From a checkpoint of a small transformer trained on Wikipedia: 53.1M parameters, 1125M tokens.
MLP neurons of a small language model. Each row is named by its layer, matrix (down: output weights) and neuron, and shows model dimensions 272-367. Each number is 128 + 24 x the weight over its row's rms, rounded and kept within 0 to 255. Numbers have three digits each. A neuron's up and down rows have the sign that makes its largest values positive.
A block is one neuron, or neurons of one layer that tend to fire together. After each block is what it responds to, as a language model described it from the Wikipedia text at the highest values.

L2.down330:107119124115114095124097112104101081124107141160147124154125144138095146086116171133142171161093121137170148136137134135164172147127119151103137154098106091119128107104091148103109108119137125121101124153128128114163144119118126156118147104128122157097145136139124140220122125149123152123
L2.down493:129110126165158075115164099101116129140147160111130123120099093132104141115160131144124164117120171125113116116109135107090148157124146107136131099152175128111093132144141100111116123127139121137144088147130124130086174165099119162146144107115091120174086142116077194122133124171135131172
L2.down721:148135132151114142137083153100116116133115119098130109113168112110154122124149151104116145120089121160108131169143138122100123130100087110112124125161137100114146104139128127081134125135143135137133107106136117123117132139118101164118136123128107173117096119099128111119074134183128135084
L2.down753:103137153147121145134166123121153159164153155123078064123056132127146114118165100152074107147143104118099120120130152147143092126129114126168120163125149111184118123128133108137074129115105149147135096143140115121097098116134140104134164118138121162103086127155100157140138165129164097094
L2.down771:158131131107102141140098145109125113107116134118109127135126129127131134163154098161139131127143147078134105121162141159095131167118102174098103154131062138099129143094103119154162127144112128128099141110088104108103178100098139153133148105097155113147109145163157133085161131144121096071
L2.down896:112126146126156125108144070155113147121168109148151100129148147161144146129162144145141098158115137116127089162165109142144123132146128086164156109186115091133122084110137121099142146120123103124146093075117119134115134118142078123176152137106141175125084145096081158092138140111133123164
L2.down1090:150117111147103110139149106161122132104100139110133096174117132157151127144119123140100140118118130141145111129139129156133117140187150127164144132144139125128107138210045133135133096118189148132129097092129132087102110126171095087149089131151113066160140110122113153104104083092134133124
L2.down1108:132149117152113136116116127127134104093092149127131122112137148131127124094103168092083128125164114117151143166125131142092126152116128106123096111156131132135109097147141076170143098134104122130100161147111122136161139138108159098152127178119085120126111099111099136094145126129111129125
L2.down1249:138089141154112131132103152101128134131135126132170106146117130110110136112139147132170164153115154134117173084131154126122148167157136157108120136129127163119136139141111127146114144118148141128110101110090142195138125141133100127154142113152101137117147163121112104153194098103131101126
L2.down1755:155112165152153127129134107118110136098090135096147118140143138140126114101156148089109111120140105157185101146135142084125101145110148115124121142131176109123146099128145078203153143066103129137151116175150126109115108127167138110093140136118143206100138112130135111108142174160124152146
L2.down1806:115153115112154144103116109129152124126134085079137117121123122147083085109135197134157090119145090132133106109119133110080127186103140119167157146107126117131142107118139113078184144135087178141127138144119134111142124112149079127163109175122111154130123111114116120172092104102112156118
L2.down1814:162171169154139166156165124142087127102136122072161131093144119134117129134095148121125109118141156155091159157050151079126104155133098121156175124085140155127096123138080139123144114174131125117092134121130117105154131178117158155163135148166103128100121155094099151140122131133097161104
L2.down2116:136073088147125101131152106108125139114134163141098150156108135083180123132146141105152114156066181137093149118150139123164095131115133162189111168110143115186101124152147124150135092127118115127091127118093149085126110130096093136141158106141124140111117139081106174089091174141153145139
L2.down2141:104082152136123134116111125132131116144099149112118160110124091153176127134120141097115094121148091135123082098113147147111138129126131106136102149142088095132125136167114138135105170146152166110132140114146131109099141134117175122148123141137136129110090164126120142089142116067142112145
L2.down2225:099133120189129103173077132118144088146102122131097133115129131136111117129128097128128130152124175119118126121170120140090154150111166153148108095105156145108146131179135169133113118094148123109165157110138111152156139126126133123121101112157118166099126114129144088156120128177135140124
L2.down2266:111151130111178091131108100113110158129089170073094111165146118176124099180124130076134162142157117126098122146134127139097142134171117110155102109107124123109121149106140135142131084162150126122146111140167139128132130177149124128127144105148160078126153136159158136074142136171121151144
Description: Possessed head nouns. Nouns right after a possessive or determiner, naming something belonging to a person or group, e.g. Geoffrey's body, his services, her image.

L2.down83:123097167091151111120126094083184136126114158136118137115109142138144144135105132130165089135119121161099174103095115143102101117139113134131120147119113156099117166128118119147084125152104119131179179169118132112115114139107107160146140099099099111094139112104117174109142093151122127057
L2.down180:104175146110154104125118095094165127116101127116173151119125127104119131170113082149145115153144122111114103121108169146105099111136127148125142136119078138118118151109130110099087107122175134144141155156082105132137126125121097117092125150139133116112179099107075168122123118100144133148
L2.down215:130102138087149167091130113134170080113152146120101153121090124155106105154080174110125138138124122176124146093113128080100182133201153120131139125074108172097153138120186150135095051119082150107125116143097104173155117097123160140083109113140116129093114093156170134136089129141146124128
L2.down716:078125144105113138110144116106152112103128117157155076126118162116055135173120160139141132123069135133134153141097126094085168135147106138144138163159139089125105120117128126128143132131146151137128136138138140116159135173125108133134129125116113104119135123142120120162137152092121126148
L2.down747:144139150134127166156095122115145111135110117152142124147123156147103129154140088103104124158138085127106114074124152141153132156152146124104101100083082112122118084124113107184122145113109143131110108099125095130099139085104156147135140136162133118132187140101140160152147130170134107127
L2.down832:121140147109109156101096116140152128134125113188170106125149109115127130131108183149132096110152136089072152147094149102105143106136137120153133098071131117176148151131180088108147132145128159131120133109085132153181103144155161158120121116105099148122135116135133134188102091150122150112
L2.down971:106105112099131089115100137112138131133093153135130123101148147100142127161163062095170127193142139137124138099120140150155121142150169140135148117082138133143128119143145097133094092128137144097130128136152129122117139107147129106131147104086115117111114154122119098111149141115138156108
L2.down982:105121123156142106138104115094153129124162090144147096105083121107150108134124155145104136138110171120131133143167117054125094189125153151090131114141160074135095135128144123149101121103108141138151099136179164162110111152158158192140140107106115104179139154143158166165110145107139112097
L2.down1092:125119138156115106108119102110116135140120118132149124137102117082092095154144109147153084113116135169129134093090117136119124140150170136122135149151157150158119129109138135129116148153104081153162126141097138144144064145137111115130131116114141136120135100137095086122124170104120143130
L2.down1443:117128110125127121160098093114145129124116123130103134140142138147137154104119107168117129143137137127122158155145109104124095108147156115099105144109134093120117097146101113071095134106157173115143137108167128100156127181111165102124127107113128137116146126083093081110179121133127079155
L2.down1526:135160110146130091089160124108131082168116133120145125093152146148068109147096126091162189150143159166147132131095109138114142120126140122110165144142096137163140178123151101120095125130156136145158084159104132120139135110112096118110128074125131107108120139146129144174123119112152147112
L2.down1574:138111151101148114130183167101119124130078157145159118104136133154083091107151127100101124179157149117180089110116133117102127165148154162104132103106129108144130127106114099113097113181146157079164108113100158121081113108166102135143138096122122168161103089115151181142100168131116135162
L2.down1630:114085085132137132144167129136122153125100164128104123131135145116114148142106120134101168104156168072146187119116118108110134137117133124124109125127157162120093067139131145124139119219127113170124155145119089129107136161127118112149118121110147164123136114137143140147144155114134131109
L2.down1646:114121110091119150111150163107139146112088155127139132128094124098137149156127128135111112149135120099080130110112170117113100135126120101115124124137146126120110130141157116115121098137159158123129154124168139077176146109096132124145151141103121140085155163115116129148126157142141163125
L2.down1649:116152134127169125118172153110128131123124177114100159153119134127138138161125164143198103119173112187099119092164137086092128140109135130102114126148141155088150114140105124119104121156142133116182132157145104138150095085133163132116119142115126125146131120146099124157111123094119132066
L2.down1970:180145144121163141127130120121108146122109123117153145158087098109132164143131157148096134107153148125120119134151123091097075149162129106133162094128125174109128172122187124089081144098130109145151133162142098091143167111147147088130134102132153085100175160136111155134136107125127118090
Description: Separator commas in lists. Commas splitting structured fields, such as place from region in titles (Casino, New South Wales), surname from given name, thousands in numbers, and dates.

L4.down930:078142116101162134099107096120164140135124139121125122143162080150140149136170106102114143126112116120139127161116128130131134128129102128109126141099148078128149098115132107135106118116102110113142170135150090178119192089107128149166143146108141158169147164084148098113144135132160101095
Description: Noun-completing word endings. Final pieces or whole tokens that complete a common noun, often after a or the and before of, such as g-ains, Ordin-ance, lect-ure and cause.

L3.down850:125131109118112131163141117140128168119098116125155165116107130164123083156152114097117115142132120129159104138094116141119128102099110147134109148155098156069133116131096090116152139101106125141107115108168146141146123133140114184124136112089116151101200130090152091140123163131100155121
L3.down1264:123062136133137111161138134100151133116115181108126146112155125120141152131176116124134156171125129147100131129110157102142108120143162130114129150132079115163143081102126130158142098141169141113106111105167168104113110080116124104108152168154166108111150144127113120125118174146144108157
L3.down1390:096116147149143118090157127141145130163104164163102124130138123080103134123144132142163133122121138118173114110154096107126118086110117132081166193106129086122142121122142100134152113140148133126135145146125082121113125140116150117150146137151110108154126118122118123161125213132158065155
L3.down1637:171094162115184162138133077128137143112123134108148138116115091140163120184171152156090120113102129169131168131135150111143116122108128141128134162111122104157143117140105116094165159134118121101127116108131118132096125113154157097110126112094179140106122137137153101160146125147132123163
Description: Plural noun endings. Final token completing a noun, mostly plural endings or plural nouns, as in z-ones, works, br-ands, seats, often before of or a comma.

L4.down1797:112135158173089128082141128157130092131135107171151099156126133104159109134129148131142131129139116112150120127072155195118120151113129101117120144146120161136098148143144142115124148145142149121119136128128138139135100106161162149114162103129149111132125093141118134140091115155114103114
Description: Place-name hierarchy separators. Commas, "of" or "in" right after a place name where a larger region follows, as in "Windham, Connecticut" or "Northern Rivers area of New South Wales".